From a checkpoint of a small transformer trained on Wikipedia.
Size: width 384, 12 heads of 32 (3 for keys and values), vocabulary 5499.
Architecture: rotary positions, no biases in attention or MLP, untied embeddings, normalized queries and keys.
Training: a variant of Adam for these matrices, 444M tokens, 6778 steps.
MLP neurons of a small language model. Each row is named by its layer, matrix (down: output weights) and neuron, and shows model dimensions 80-271. Each number is 500 + 40 x the weight over its row's rms, rounded and kept within 0 to 999. Numbers have three digits each. A neuron's up and down rows have the sign that makes its largest values positive.
After each neuron's rows, "raises" lists the tokens whose logits its output raises most directly, leaving later layers aside.

L4.down704:484528533543491425517498452533511490448364511471487442491458512477530467589490508500487493579488530435393482520501559464453454513545479499499484486456503515443489476534518445465495574502512497509438508512522510498508570501487540550490453457476535504532442541514482439517498490556519620538502449516498481382517496512513496492446512519572476557505438511536521469497495513492513555588484499497543516510487429393530529408497480462537531473482524520482516477557462529535529471518509479464452476428494488525515502452558569452494428462512501559515475490574525453537534423497478526534
raises: ",", " of", " and", " in", " ("

L7.down328:509502542580454457544488575532502532508538494470488513459489512483493456484484500489515454519543454492570495494487509438466478537534477480455470505460469489435494525495476528553500513486525484494533466424486572500525488549548509539473487456497495477448541532479498456536525526495574508553397502481565526503473484528436480465611544493511468467551485481476473433484491545444490519559498552541477427517564511509445540530533427521574506503517448622546594523517503535461518507465484482481524506520538516421486499515464552587524460508466549478436530575554546563498551547479521517511
raises: "es", "own", "ou", "ays", "ist"

L6.down650:519540509427523515478495464539573496528527560486487404405467404477503499478602462480528526592551477470475536509571509517501562544488442511494484485488470523565514440458514537516435555571511456493445493510482505459436434557497518483478503484551478479465476516507492450461502570531511520547426523578521533563592453534527519534519524496546493505480526507556442477498491446467507451496560452471547493497555533460482482409509557518465597490514524490488450510496452525522511549566483514510429460476492542593486515510488441476419494445487458539480524505509533506529517469487442499416
raises: "inc", "ision", "ides", "ided", "ost"

L12.down63:592513491497532539535467454524470458552442497510423535505567520489500528500532488518456516562564569483525409510500463468487550503499525504486469470472581477520497470472504449540487521513573429444470476513532437607450419498462525550427568487537544534623483547503472446464507498418455521501505510565496463510499453494525507516526484480495510545494516514524501465483506542511522499534455514477497543446405455491535456594498480500479506505466522479515540479553443501525495408511493462581509492571555475538513488555464481416484456462553471498503484439541488465481488494518477501505
raises: "ons", "ort", "outh", "eal", "ered"

L6.down623:544504564527432500498511496488447494479483483542576499481456613615468517496447457569613450517582474468428493431527451453539593556523508403469509512434493577493516508530477540577530545469516494497536488491486501507475492502507517408458473489474520571518533491475463556504493522509404547538477494451554463367540500528501511506517460456490538521477547538553466489502491495452490455541500536433499522478534437501497532497495450525562522512501430452483482600473563472553500492526491505492490433525425546456511495478459538507528454513476481516474458459513480508491430504499575479604
raises: ".", ",", "th", "0", "4"

L3.down370:519483446492487521501520430496585538500525445483543506411486510522562599521392549480504461474588524511465540542512484468437521517483519514518499541535530446531506501518385492574514482500483448457539374492535538451496481468458508504489535532520527470520540518478473515518509573508509535483504472498478519480617520482464440459480572513457527573497528492545510446443499484504491377518456435549512501569509534548517485503509464513475517515500532413459448497513513516506534534498463493505511542446501444514501533602433507531480479436501471547476428582472480507555513457502517543495
raises: "il", "ump", "act", "od", "ue"

L4.down58:469560444535473543455507603505449467545528513486456508582485509474577589490486526536477457490551569488499480497498523462511458501510478550526483490541509440490455443486550504532455526452512457518509454523530518459449460454434435504470490585466539507432494403503429501495463437529534478505541528607486456503469441507542481461511485575538586519397447505467562464506513568496486454533566466564439500553531408496517532511561431479485483445542480456500510518536567523543526524439554541479526450506495492541517452538523485547498426493456511509395475512550540490524529533561511536460
raises: "irit", "here", "read", "ect", "inning"

L12.down226:479542461468507519437531425514540459443500441464549531490455570578494450442435493590471550519455510532542510494550513514472558501472513571506445543521454512489480500554387561516514529564458536517535434551489526439503477555531566487492516532522471499491474549465517520563530510481499575453490478526485490534492497523512459521453442573520489547464513534496489481555500542540504556465503472488452500535473514582488514644558473507411559508526503492479500499469540530535602512537511505552512551500603484541486518500419517552521555501541530498448543564451523490477512508457486487533
raises: "an", "ane", "ges", "der", "ta"

L4.down615:541500498426484588479545457460492487408579470452514429450462588508505533504477552514526474496465542470495502478529503514468442533498503571401495498441488504506549451553474469500644507513498534469444513463444527481525515548526464572485512454581528531497487470526503489592483588573562530538450531483510487370522487552576428534550490450528532512507474484502514558493467520474485499461469504473536602456541404468556463534492465486489551454503505485491543531474525515459533416531493451493505528502428544493569466517517517509485461495516530491482476485532507476400553513506450528560
raises: " |", ",", " (", ".", " and"

L4.down657:558493483491562513477440533498506508442709550481571534512485588529467542434613576542520432475556445485479558425491486464492474490515506504425488486457429540487563448490409491540509490501460505447511558475534486525497473469461561491495533535482431522518527533474489555416452470477538506498471519510468555506462474481579523518462540479506499574593512502515452470471514458578464568467521512504545453482583463505513505558558523472523502489577433446517541496561536451444509533513485480438563502501585531480502481471472505506540520524486522546535519512477484531494530471518455547546
raises: "ing", "er", "ers", "ings", "ering"

L3.down58:561504466477446506501523458436475475484501484484538474437490552515493487526463557512492540590505551477496545503531575525473559488465453559454490540490507506476547413565521481497466479561495494488501483497442530440509501487570476538474470456479586562478496478608529469496523521539558498515557498550521482477546495553449520451551528458542504507484442506507462516507509492508523519497449462503530499490501427484537472386515425517457496488456497556432524483545496485541483482535480562391467464502503566500506433490514490431439378466541485496465483544497509442470509448492481539479
raises: " ", "s", " to", " and", ","

L3.down70:520510509479496439448430493466563447503461448432498499548539485617485558484494465453480512517502462504432475419455498486554557484493425458520515524542481517384474497492502478597540538504470549466483534528495531434554448501441493580523542487570575484483562536485506518496481465537437493497507487556569528551573507518475521456497480460540448435502552499565557497467508600528524397477445436522514475466498470404531517491500417431521514461557517473474503510514553481527509512479516476525500527494544452536479449495475482445513490495478473543478538466463457505486504558443528557501
raises: "ript", "ores", "he", "rib", "atter"

L3.down283:500542449438426522547475490503489462455405570483485478490487551534502520481466488488478519569473536439494585550502521441448507600496482542523436533512512454495526489538449447482454536462500453477501499508479425519450430538537495521500514496442514486420439529546481507520491519459521574497449494500528423441501519561490494500486501515530457566484544549526523538505499524469552493497451504483464535423503381431556433520519483494491539482524490500485533505549472450507522538536440488467469497453524511483531470519530576495477367491518495511452503460575516502475484509465478569517
raises: "'s", " and", ",", "s", " in"

L12.down638:493527485491479491453494445435510469495497438513517478491512509373535515467460559506505489499535517478535493499508456557527481500467444445489583485520514460522528441531479488461501508502516468523508515529495453577522522499468588595492525550480452409485526454470511530514524462572477488515512505560548510489489474511542489510491484513494558555418487505490508442510500437520464448437477479431515526470576481508512550400447501513518503516493528471498567510522541504557549490520484556508500530497553478492524540476530525442414454497505495480485512540506452544545526442446546411458
raises: "ce", "ces", "let", "cer", "ct"

L5.down636:511504531472465544422505442447469493421473565549509417469415459514490451514495544503528470500526545486410431509510517508454494547556463560356472562521470487467487502526400467464549494476469535474500498519489525445513494543510437538466477474510472503461477525532483570600560570532524575530461559482531480416483504490530488484485541485498499521519478514499494547450533484474443542535528488499612555468501441510527541501502471521470465493561514474477547466576473478495526572481490471510529491464511561473521532480516491492508538496506542567485409408527510494509499530512489558530
raises: " ", ",", ".", " |", " ("

L9.down19:444530506487511493489520518502486528498533497554568483531515498582499489522483482547472427505472423496540469507506420512500458482508529527511500439420525499453506549540484474592488512504483548437510452588489562565496570517466514438520449503495528511497474473491497520585438501489468537546462474449547563445517508546544473561535527468427431533540487503506446463448534543474501427507569461411493552492510535529414585437400498505562528496463531452487567576520463505537521560495493533502485407480497557498504531419470508488514464480468466515550471526529491458460454552478506524484
raises: "%", "8", "–", "9", "+"